config = dict(
    d_model=256,
    n_kv_head=4,
    d_mlp=1280,
    positions='learned',
    qk_norm=False,
    bias='all',
    parallel_block=False,
    init='normal',
    optimizer='adam_hyperball',
    beta1=0.9,
    weight_decay=0.0,
    warmup_steps=200,
    schedule='wsd',
    final_lr_fraction=0.05,
    batch_tokens=[32768, 65536, 98304],
)
MLP neurons of a small language model. Each row is named by its layer, matrix (up: input weights) and neuron, and shows model dimensions 32-127. Each number is 500 + 40 x the weight over its row's rms, rounded and kept within 0 to 999. Numbers have three digits each.
A block is one neuron, or neurons of one layer that tend to fire together. After each block is what it responds to, as a language model described it from the Wikipedia text at the highest values.

L3.up1:549474498525481564520543494493479525538539561561444511530551502480603614514511522498492495492514467491513539501537454485487510496553516507526502553494519463411579494418487528485435518494536478447469509489567432484520449533532516512491518466462604502508553553462524492490457469530523534469
L3.up24:507500540482548496540534466513579435530548504525457471449453510412512480425569585508472467485478481493490492530519483505521506543524509499504419474514580496563556468482546521554412515506477536420485464432506476521509550451520464450435491503450485500501511488484504549523500430470536586470
L3.up686:491492469464477555467485509493542476514558478524498506527520517446574471479535562534569400530513533546526503474493527483440501526541545473500526432506565491513483493447515535510494561530529442489448505540545500527533491473511542418449558513518532551593511472501557514523526431474491547469
L3.up860:498544539497555492492505448487525537547533512530548501454574463490503476563469565482516508521491539514518479534529491481545528493485459449445556448508484533434518468435508516470453476538441508475477524522588505550524420463497532502415483603435478482518503512551526401502556505552502503548
L3.up1039:535545504383463509497500519477492475452483496558485561470556433443512503503546458510616403533498600514464465517445537465499517502577479411467534521491527477495524441452519500485558451424587429456445486496462479514490476472498505469505542460443537518531521516522494524456522486542523487494
L3.up1078:538497544534548530509433463451473497502565593536497502432524524517535488480549527444531495502517574565482508499495415468450472473476485520510546566511545484589524430523495400539481446462542506459500449508516488483522520510451451429448443458486540502501482464492473458485483490522457525534
L3.up1106:477449509469474516498497461453515538557517546494536516517530504511437384542435511552507466439468548528545489456512420550483515557526426475471526540516431552478484404515478453471543445575491503517474475482527476488570530540505546520444492446492571449430504529502493529491558505534482494527
L3.up1269:437472542475485588543499461439512518488518525532472469497544477519513478481475518491540394519450524550520537533503524488471501506550546494512519501570459483497521482503514535536525437505517464402451450496451433498548573472455499459465541536449582478499569516505501431453543510485506578504
Description: Wiki section heading boundaries

L7.up339:478565533504504483491499496479544441526571517531542516460504496502509517487472507495542569499435480590517504454500444475460533489492452559497477569434503492482461459504564433520524513513439490479522440488500586489475463449474404538428506469489528537436544488496558553447477498495423514545
L7.up362:472464527494414507528487478543451456526519473475532493603601483485490491537525473466495543395483485543509460504502485470502564583545500571571466538498468488438513502482469416467518424483449533450511469478481468533568484468506550505470492554478508525501526518491535514479566517538475505499
L7.up432:510514494478484576521476464493542549582514502512506516526492478508501480471494547508580511572446629520441512545493580485519498515553565473587514529540478515492476505509611467577562420572487480481472466520520511472510490487479505553495513459423543456528470477542462450485545472455529461479
L7.up444:554544500429522491511536470508557405484557559606547520510500554474513534494458449470493578487454535516465488419529538526488538557500486432509519504498518513553527491520547495588500497532504492471498481509495541515508526478567492483441527466417451551511531468451525454544526510551500542493
L7.up456:486437516446491515460534435506458485557480552529531453604455514466504516445568497476572506491477485486515513500402494545483537536549494539485459546445541520502473502505480503567484510510462488536527497490483435547503452490548526471454506521415552528479580522525546461484551548461486516549
L7.up904:494486521500534507503503524479496402515524429532518508513493573485466544469497486453463466516532500525470532517494491482442523489453502498442442487465567511537523459516497498475492451464498529440482527468533474487468461489498504436435579418399572526567511532437519491457532500540444518442
L7.up918:500467516575511526517545495491529468468491514519489516477524561485557489475500573522505551480516532523470542497488496431447487457541493526487498560544495534555458487413496463493492464492568472505456412537462499490520429412544493484493527504472485503507491536457463501418574465537532509532
L7.up1076:486495473501529540545586567518518469516548417520517558457477429495470560452504530486544555530485515555417488519460472428475503485463460518548487591559517526600590499527532536467530435508519560448513456522481550536513564433490467480435530502418520543511555491470461517515507423490524515541
Description: Hyphen after number words

L4.up1077:464513486442525523515473424476533512568554484534542506510555464449542459488444534442477483475481543544547526457469493528514502515551530522522508553528522471473497476500489509478517476467490486443538430441484484510608546497518531538427479537477504488555479522535563495523500515505490555485
Description: Two-digit number tokens

L7.up33:476484502528530489553503526543529500457534460467485532529470492523551498577498563549550463459484517497483486413434479492527547456533553498530512607586517444440514513497450457528557427474480564451471437506544445459505492454558464538515582520502534434455500473507467497504537466475506547510
L7.up85:564472553546456482544520534511535567526499474508513483463500518553550539394458545512507520464466514463416440471470440503465561512510532529523543551557549413481506473501551508531524461452505581574497490489498501413518555479473559483495489501517443506564520552515476480530515469463513503584
L7.up349:507535518502496478588520447485508565466524487493467494530571533481531533490504497471517470468484538545464473444530477544446522460523551505484524584471556506422501511481495506490505531493489498484447536486534506501547522469495489516545497429493466499489545483492528452554480434488543535676
L7.up446:507496486550494500478412492412521473531511446565472505485521511519583456594468523495526433483495494533427397503504460475516541522526527479546504520572492460541523519412534488474503499533501528523538473497544482467529514518530547521423512434500513480530534489533445516517462422486496526512
L7.up592:536484463508459553504529503486487476499494426453467519550524557501538510477477537490536471470484479542511544497500529508466466472532496434514451505520532498548547525457521464548454540507481567490502530477490438427518479464526493494482519496450533470490488521454457488502523425511552524531
L7.up611:526558502547509511491509479467511503515481455513501394557559551493524518475457559497509438513483471504474507529517469483529486471481475527489522611466499491472508542527571532502446498479505576511394529533514464487473553444530499477511522429524519467500485489475491521521459491457511465462
L7.up769:482495531482530555552504535429440563503533472501518494516519504475493517466551514540517433451401526515473480468491502553456484491543522511481484499502448538557548554496489457449495447452493518421481509460533561555510537414605475472516528480447548462498457493535534489534467452445543494572
L7.up996:510531501487522522517545506509522494511502454506487441501511543515473468528520517522484487520419510497460453475472483466483527432544524477534560483547527454541539472483551537475559525538486459500446494513513480421478517497576482565484489463478494437474536468493470455521489540456499534543
Description: Name-completing word pieces

L3.up84:479456519503530482551499447481522550558501550498478492389543423440552503426471486511531414479470523520453469588502430553507481539562548415521573489516506523462459529523588530521532553481486486503481504494572485478562447528505499517544530434492501396510628512498491508516532539526548580481
L3.up105:483484541475548455489505498523519539544504545538554447473426442472476524487538479488515471505414456561418433543512544494500456467560443533467539484509508539468462528527512447493516464503515435442406380457590463523564582521511562495526510557480558508440520546564486514515425453525511524479
L3.up247:573480556487545459551542466487552500566517580500603572461529502451499503535452491524461535549469594506582504513553528432523506501502544503464525479519491504483471486484505567521561412484501498438565477516544474474557490520507523558517515550483490518473489499563485539509565561507456565466
L3.up489:507436563484458491507492546454490482510523553491542533505580492447499504521481566445479592499464447504579460522575544510454497528548456472478493545549553507544468493503548457419550459484526531488587463465506500558508597489451456555419513546413494476583495523563467568409452478563489511510
L3.up656:496465535541496493504530465446527532550551500461532459500544420473409496472476561486488559540474544535469468544525531499518528485473510524524526501548473478506479498515474522555518408491469463472581480470478509487572500405492490449510512572456474468479524548537537542501536464558444497521
L3.up894:470543593501529471521526498467520529513514527415536460461554502399562501509576547443520532445502554493467540529535502487482532511520479489499577461496507468495487530538464466571510467424504488477495498470536484571539508490508419482469529472481508473512535549566521514495459466393478584547
L3.up949:520521481447539455534464532446464437560557497597509524493453467471507385479523598438495483500549521481529486516404470480471495521518498547522455501463516557535529493462549493518452529444487519423608501492537518507554504469511566476552544475447564511558510500581512533542517438529454525534
L3.up995:580496516495554495421397512426458494552493537485576469521558469460545489507521542459525554527504496522474537478467506521515524515550572509514527503548485536484425480500472482485574487484483431457515492452506477487539508551484467516556495527461461497515533546475471562564440547468460517485
Description: Numbers in data listings

L7.up0:511451514462504494510472547469473528607500529577447589484555497509501484494517518493534465569451576524484461484476447511430517488516543513492555543421519531512537455527472414494478475537445483443475532438482487534540493477491494532441498520500467488487496493521491467378493477503465573501
L7.up72:594456498559488510500501480486520439508457544506510491497551475497519509574444451524560515463496532495457511529472470533518502490474506503590478515478442590517487560528515502477451478540505423511482543565477511495560448469572492585547510574488517517516539551559552445508540538480443515574
L7.up245:595493548537546496543501509536485486510505562488547481486485449479503531485490491522470564497461515527501475467432484533444528479597485517485425513471470516513505441473552436434508552495439504573507536449535487490589559458522510464452492556484591430562545470451547533492507409467498512487
L7.up250:495458514555501536562506442530547498522504536467568514502501492466478586470520533445466537508476528533546498543439493541495517536450524519509490555467549494469497538512559505539517428473503532554440494525567521497533520402548571515537483459512517480545516535472512515489543489462422544527
L7.up557:488538509590445497584485529510543505459584535498472523535550490529534529476440526479535579465425549501452484486476487584501560477539554494512460538567469501475523531462535526540486463481530538549522502448530462408510551512508497555449518513489570495512519543526529548511540544474465500490
L7.up726:510441534501491530506521445493442473594507509470546478531571504461457545456540472509562524512443504528484512499487552517490558521571522481460456522511466469590433492552497523524489524443439498454430528451458558490541470484533521512471524515460586557527480541510520497491534538420413453611
L7.up861:530496530459530561514530540479461490536520531504467504537558487442549545462462510539562433462446474525514474467496524560439449528566610469463447454424462514458518514485506504464563472471499525477465499497463582535573461475551519499484485520492587453526490458541423469551497464420479577502
L7.up902:452500485568491491537449474426531485593518521492492511552582520507526454519463517513547520579434494560471530556410500526484534549533477460479540479486559489519483500527505519494427490539451500516505475442466449496580546539451514586411495479444552505521511484470563426462445496469461477522
Description: Day numbers in dates

L4.up111:544435495444557519546424512459508464474526546515494515532463456505533498490457522494478467530513505512515468515469388538530519508509491546468504514521517458494540464551518462472451512473510512450486451456536423454496437490488461524476509443506451577578472524498498531494461557497457498553
Description: Romance proper-name pieces

L4.up848:570487488433490505530475513516544467433563495495533529512534510479455504478536473409502448506443556527522519484549485513475565538479410421538492460481462528483588485528502466534546508582455466514561561514569507483468503479479520461505444488514445498547513493490559490480621430546518459464
Description: Section break tokens